Weights of a small GPT-style language model, trained from scratch on English Wikipedia.
Architecture: LayerNorm before each block, learned positions, biases, tied embeddings.
Training: a variant of Muon for these matrices, 128M tokens, 8484 steps.
MLP neurons of a small language model. Each row is named by its layer, matrix (up: input weights) and neuron, and shows model dimensions 64-191. Each number is 50 + 12 x the weight over its row's rms, rounded and kept within 0 to 99.
Before each neuron's rows, "fires on" lists the tokens most often at its 100 highest values on Wikipedia text that the model never trained on.

fires on: " M", "M", "m", "im"
L9.up521:58 25 49 52 33 52 50 79 66 67 48 52 51 47 61 61 55 47 40 42 56 30 62 33 55 26 44 50 50 45 16 53 55 58 52 62 62 64 56 58 60 31 28 72 62 71 67 17 45 37 64 62 48 68 25 53 53 52 48 58 73 58 69 34 33 55 39 44 42 29 45 36 49 49 56 64 36 45 53 50 58 48 52 55 60 53 50 51 38 54 54 37 37 71 67 63 49 51 69 57 59 56 45 71 34 50 42 54 50 62 36 38 42 64 60 52 12 67 62 54 52 57 68 37 56 46 51 73

fires on: " f", "ist", "ather", "ister", "ter", "ctor"
L9.up744:60 66 38 26 55 58 64 51 52 57 46 30 54 24 65 60 35 59 49 56 38 68 31 57 62 44 41 54 58 80 59 40 50 40 52 26 36 55 40 58 64 51 69 63 32 46 54 41 54 50 60 31 52 58 38 60 80 48 48 32 45 57 37 52 45 46 48 55 48 68 53 53 53 44 55 47 48 69 40 36 30 42 58 51 28 56 40 47 30 53 55 66 70 46 51 37 36 39 62 33 82 59 60 74 41 56 56 50 32 35 59 38 64 73 63 59 46 57 58 48 56 34 29 56 33 68 30 57

fires on: " go", "ing", "ct", "ce", "s", "ays"
L5.up756:23 63 61 64 63 44 39 62 59 24 75 72 35 52 36 35 55 47 45 36 48 35 46 76 47 59 50 62 51 42 49 55 55 36 34 22 41 43 58 53 61 42 44 42 79 41 63 62 31 64 50 52 57 38 57 52 54 50 26 41 48 60 50 50 30 58 37 37 46 57 57 34 42 57 48 49 55 65 54 36 46 56 60 34 55 66 54 57 27 43 45 72 40 49 33 52 45 48 55 53 65 71 67 56 37 74 31 29 35 50 51 49 41 44 74 55 63 36 51 55 59 51 53 40 51 53 44 53

fires on: " con", " differ", "fer", "out", " ad"
L9.up557:51 12 31 52 50 42 57 46 20 58 41 48 53 49 50 51 27 39 37 13 47 46 51 55 54 40 38 46 47 54 56 51 65 50 69 41 39 74 45 36 64 64 36 39 46 79 35 52 44 44 57 71 61 65 49 48 50 41 63 34 28 37 37 39 61 66 58 43 69 43 48 45 65 65 50 44 62 56 32 42 76 50 57 53 46 37 53 56 54 59 53 59 60 60 54 41 57 55 53 40 51 58 64 69 36 55 38 48 47 47 48 48 58 45 47 57 55 47 46 40 42 35 47 39 48 56 55 23

fires on: " of", " co", " be", ":", " /"
L3.up36:41 53 33 02 67 44 30 51 54 41 63 43 56 71 47 51 53 57 47 50 72 52 41 59 50 58 44 36 37 48 61 41 57 50 53 39 47 55 47 65 58 57 56 41 25 71 36 41 55 75 50 42 48 62 54 45 33 61 56 46 51 46 45 55 49 58 44 45 57 30 54 32 47 52 55 58 37 49 54 55 47 56 50 37 54 55 60 42 49 32 52 61 52 31 31 52 49 36 64 47 62 52 32 61 50 47 37 69 48 43 55 44 61 42 68 75 71 63 44 13 64 44 39 57 66 38 51 64

fires on: " M", " m", "M", " of", "ish", "ed"
L9.up140:37 41 41 32 52 41 46 41 65 49 66 41 61 67 46 70 59 28 58 31 53 55 51 45 49 57 61 62 55 49 49 43 40 47 38 51 49 53 51 43 63 37 49 41 81 68 56 40 42 57 48 51 47 52 43 57 51 30 39 54 73 65 57 45 57 12 49 52 35 35 22 40 47 31 57 46 50 53 54 59 19 64 23 52 53 60 57 40 38 39 42 16 63 74 60 48 18 41 51 40 51 63 45 61 45 73 67 52 60 37 49 22 42 40 52 43 50 58 44 48 58 66 44 50 70 28 52 66

fires on: " and", " &", "ing", "wn"
L2.up412:60 54 50 53 58 59 64 48 61 41 72 49 37 38 57 33 23 52 54 50 52 43 43 51 52 57 61 45 42 26 19 44 63 51 34 51 65 40 50 39 61 68 41 55 63 33 57 25 14 35 56 25 52 55 56 40 54 51 39 30 44 53 54 34 43 49 59 41 62 64 53 47 31 51 57 40 71 40 61 40 56 41 64 82 11 41 53 41 55 64 46 59 34 51 48 58 57 49 40 46 65 51 46 59 47 52 79 71 39 35 48 37 43 43 63 52 57 35 54 49 65 44 70 45 38 23 56 53

fires on: " lead", "fer", " due", " result", " differ", "eal"
L2.up886:45 25 41 42 51 43 53 68 50 57 47 55 41 52 51 56 44 34 71 61 67 78 55 40 38 37 46 56 58 39 62 42 53 38 63 55 52 54 45 57 44 47 49 56 51 56 50 55 42 00 60 69 59 56 53 54 67 63 38 29 39 36 40 66 57 40 47 25 35 34 63 43 40 41 38 36 62 51 39 48 72 59 52 33 42 31 38 38 50 56 48 56 67 66 42 49 73 50 50 52 60 52 57 56 43 27 46 66 55 52 54 66 64 27 54 39 34 63 49 46 44 67 51 49 64 57 48 24

fires on: " M", " (M", " km", "M"
L2.up475:44 37 64 46 51 46 61 67 54 63 43 44 41 53 50 44 41 48 69 50 33 21 31 42 51 58 22 31 80 28 48 57 44 78 49 59 75 58 48 53 72 50 51 72 60 66 53 10 55 58 37 53 69 54 46 46 52 45 50 51 54 47 46 34 41 35 50 51 48 50 54 33 39 42 67 51 29 38 39 79 44 47 57 50 67 50 47 55 57 39 46 36 37 54 56 58 73 48 71 41 29 47 69 49 46 46 50 54 62 41 65 43 55 25 63 46 47 51 50 27 52 53 46 72 55 34 40 33

fires on: "ly", "ently", "ely", "ically"
L2.up230:48 26 44 50 50 33 44 61 43 50 54 51 38 47 40 48 51 46 35 50 44 46 40 56 67 43 31 59 39 61 37 54 31 69 65 33 42 36 71 49 33 41 49 54 35 38 48 62 41 21 71 54 60 39 29 56 46 55 61 44 53 23 57 61 54 70 53 44 68 53 30 48 43 54 56 45 65 36 57 45 42 38 44 74 46 72 64 62 77 46 42 40 53 56 54 68 60 72 62 49 39 41 57 35 25 52 39 73 65 54 50 60 48 45 45 52 38 60 64 69 56 52 41 61 56 52 48 50

fires on: "ch"
L2.up229:29 30 41 49 51 62 31 61 53 34 57 52 48 54 74 61 48 54 55 57 61 46 43 55 23 59 53 44 54 60 60 54 47 47 43 56 21 49 54 39 52 57 36 32 54 62 46 22 33 74 45 50 57 49 34 65 73 58 45 49 47 69 58 23 24 30 60 52 48 64 39 48 43 56 52 60 42 49 54 67 47 49 49 44 46 29 42 68 36 39 53 41 60 26 47 40 53 53 54 51 73 30 71 43 70 82 53 52 39 59 59 53 43 52 57 40 52 39 45 42 49 46 45 40 46 56 37 44

fires on: "ed", "ing", "ang", "art", "ri", "ud"
L8.up427:51 54 55 56 57 58 34 38 69 64 54 71 70 45 55 54 54 48 41 48 37 30 46 63 53 58 43 49 49 50 71 61 41 53 52 25 35 43 46 33 40 54 70 50 66 71 52 48 35 60 49 48 61 40 59 41 46 62 35 38 58 61 40 45 48 46 68 40 67 56 71 52 53 36 30 27 45 29 56 38 40 71 43 69 39 22 57 55 45 32 45 66 50 53 44 40 71 59 40 45 52 63 52 50 70 74 41 56 42 70 63 49 38 26 60 53 69 47 52 52 44 61 44 69 44 40 54 53

fires on: "ce", "ch", "te", "ance", "ence"
L3.up159:25 62 40 53 49 33 36 47 50 58 43 68 61 61 67 82 46 53 24 45 42 53 62 39 47 75 35 50 67 54 40 45 47 61 52 53 49 29 48 48 48 53 43 62 52 77 62 24 44 54 42 34 38 32 48 76 49 66 71 48 47 63 35 54 30 61 66 43 69 74 24 51 58 61 72 49 71 56 35 46 48 74 55 66 55 44 42 54 41 65 45 66 54 38 46 41 40 58 51 56 71 60 62 47 73 57 52 36 60 42 54 58 38 49 57 63 30 37 53 25 61 48 58 50 48 30 49 57

fires on: " in", " on", ";"
L9.up290:44 41 45 31 35 49 50 44 44 37 50 48 37 56 52 48 44 07 58 38 54 61 63 59 52 56 38 72 51 65 51 24 42 67 75 29 53 51 60 67 65 45 51 43 35 44 30 36 44 39 53 35 57 42 41 37 38 56 50 47 64 59 49 60 38 39 52 39 49 42 59 77 46 49 42 59 50 56 65 32 45 53 43 47 64 50 45 51 46 52 56 48 24 57 54 47 52 40 60 54 38 52 33 19 58 67 59 66 67 77 56 59 52 69 54 29 31 55 70 59 29 47 33 73 40 18 52 65

fires on: "ing", "ers", "als", "off", "ings", "er"
L8.up115:52 51 55 32 48 66 51 42 42 60 41 51 56 54 37 64 54 31 39 45 67 18 33 45 56 54 59 54 47 75 85 39 77 66 32 56 64 40 29 62 26 38 54 53 59 52 59 62 52 29 68 43 51 33 50 40 38 52 67 39 53 70 27 61 39 52 58 50 47 56 42 47 50 38 57 33 45 50 52 31 47 39 43 60 39 75 43 43 44 38 53 59 44 43 52 59 56 47 64 32 47 48 54 58 29 37 34 45 33 62 40 40 41 61 62 64 54 48 45 32 60 57 53 48 89 46 33 54

fires on: " and", " by", " be", "ains", " of", " with"
L8.up173:64 50 46 36 61 40 32 56 61 42 67 41 55 51 22 54 57 37 47 52 44 51 48 67 51 45 35 54 30 53 38 34 52 53 36 36 38 17 36 42 72 37 52 54 49 48 23 39 58 48 46 29 37 58 49 64 52 37 63 64 63 65 39 53 48 69 49 40 52 72 46 65 61 31 60 67 46 46 55 49 55 57 51 18 49 29 44 61 45 21 55 58 50 47 35 55 57 49 63 61 47 53 50 25 46 51 52 58 47 63 67 60 69 46 36 61 69 45 52 27 55 59 54 30 44 65 46 55

fires on: ";", " June", " December", " May", "9", "%"
L2.up91:38 57 44 31 51 43 50 71 55 66 50 50 62 54 79 46 54 41 70 40 37 56 43 67 42 25 36 61 54 68 53 43 26 61 62 34 54 45 40 58 42 53 42 65 49 55 41 34 60 39 58 57 57 45 60 47 22 54 36 40 49 41 34 62 56 50 41 41 54 42 85 61 64 71 61 45 46 57 54 33 56 61 63 46 44 45 49 50 45 61 45 56 47 44 41 60 09 49 55 50 32 63 53 58 58 60 49 51 67 30 32 57 32 42 50 37 49 35 59 39 44 35 37 71 63 53 50 67

fires on: " also", "ently", "ately", "ely", "ually", "ily"
L2.up697:53 37 32 54 57 26 48 89 50 34 55 51 44 47 33 65 30 28 40 48 32 62 48 60 64 43 38 35 46 53 61 53 26 57 58 31 29 36 53 43 34 55 47 48 49 38 38 61 67 45 61 48 56 30 34 44 70 68 60 61 46 41 48 56 62 56 60 57 61 53 49 41 54 50 63 37 45 30 46 58 22 46 60 57 69 55 58 56 69 62 67 39 62 56 49 53 54 59 54 53 42 55 69 46 19 57 30 45 61 46 44 49 31 44 59 53 59 45 73 56 41 33 43 54 80 46 62 75

fires on: " on", "ran", "ight", "ear"
L3.up186:60 12 35 50 54 56 53 49 69 39 39 78 53 53 51 44 44 46 43 40 43 60 59 38 56 28 44 53 48 49 56 40 60 70 59 55 39 41 43 37 49 44 47 37 57 64 55 63 53 45 59 21 82 37 63 64 54 48 48 50 55 39 47 69 36 29 57 42 55 66 61 71 49 47 55 44 49 73 51 38 60 44 69 57 56 31 41 40 36 27 56 42 55 33 44 65 54 67 63 60 43 54 12 45 40 53 48 46 57 65 40 46 42 32 53 45 47 57 56 50 23 42 38 47 55 31 55 55

fires on: "ing", "et", "s"
L8.up759:47 57 57 49 58 58 37 62 57 48 73 52 99 35 45 46 36 53 47 44 43 64 48 66 47 65 51 62 57 40 42 43 52 58 32 66 50 43 57 62 66 55 63 59 56 50 53 55 48 54 49 23 56 31 69 47 36 54 43 47 59 74 38 35 58 83 56 46 47 82 58 44 23 46 50 53 39 43 42 42 39 48 68 56 39 52 50 49 52 34 54 53 47 44 48 48 51 48 42 63 64 49 49 46 33 68 43 55 46 42 46 54 52 38 55 85 49 60 73 68 45 47 47 52 48 43 56 46

fires on: "at", "-", "ew", "g", "ch"
L5.up152:57 47 41 33 50 51 59 59 46 13 55 49 27 39 54 48 31 37 55 57 44 50 56 49 27 54 49 38 44 26 44 60 39 47 48 58 47 64 59 37 55 44 45 45 49 53 64 56 44 62 64 62 37 41 50 39 47 68 50 50 68 64 54 61 49 66 57 55 74 36 52 60 57 51 31 53 34 43 51 74 38 56 42 57 42 44 44 65 29 38 36 56 56 68 49 60 65 57 46 52 52 28 61 17 49 30 57 43 35 44 67 36 40 59 41 45 64 46 46 62 48 55 73 65 52 50 49 44

fires on: "ist", " American", "ter", "ate", "serv", " 201"
L8.up573:71 57 47 46 49 29 59 32 46 53 44 30 45 41 53 66 53 59 39 54 30 57 51 46 55 24 39 67 48 48 57 44 55 55 62 48 52 44 36 57 38 60 62 53 59 33 61 57 42 48 56 50 50 46 49 69 60 68 52 62 53 48 37 44 59 47 48 43 39 60 50 57 49 44 35 54 62 41 35 56 46 35 73 54 46 48 39 66 34 51 69 44 43 71 76 38 38 61 33 69 62 53 44 66 42 61 32 51 36 46 35 54 48 33 66 64 48 70 56 41 48 38 48 54 51 50 50 50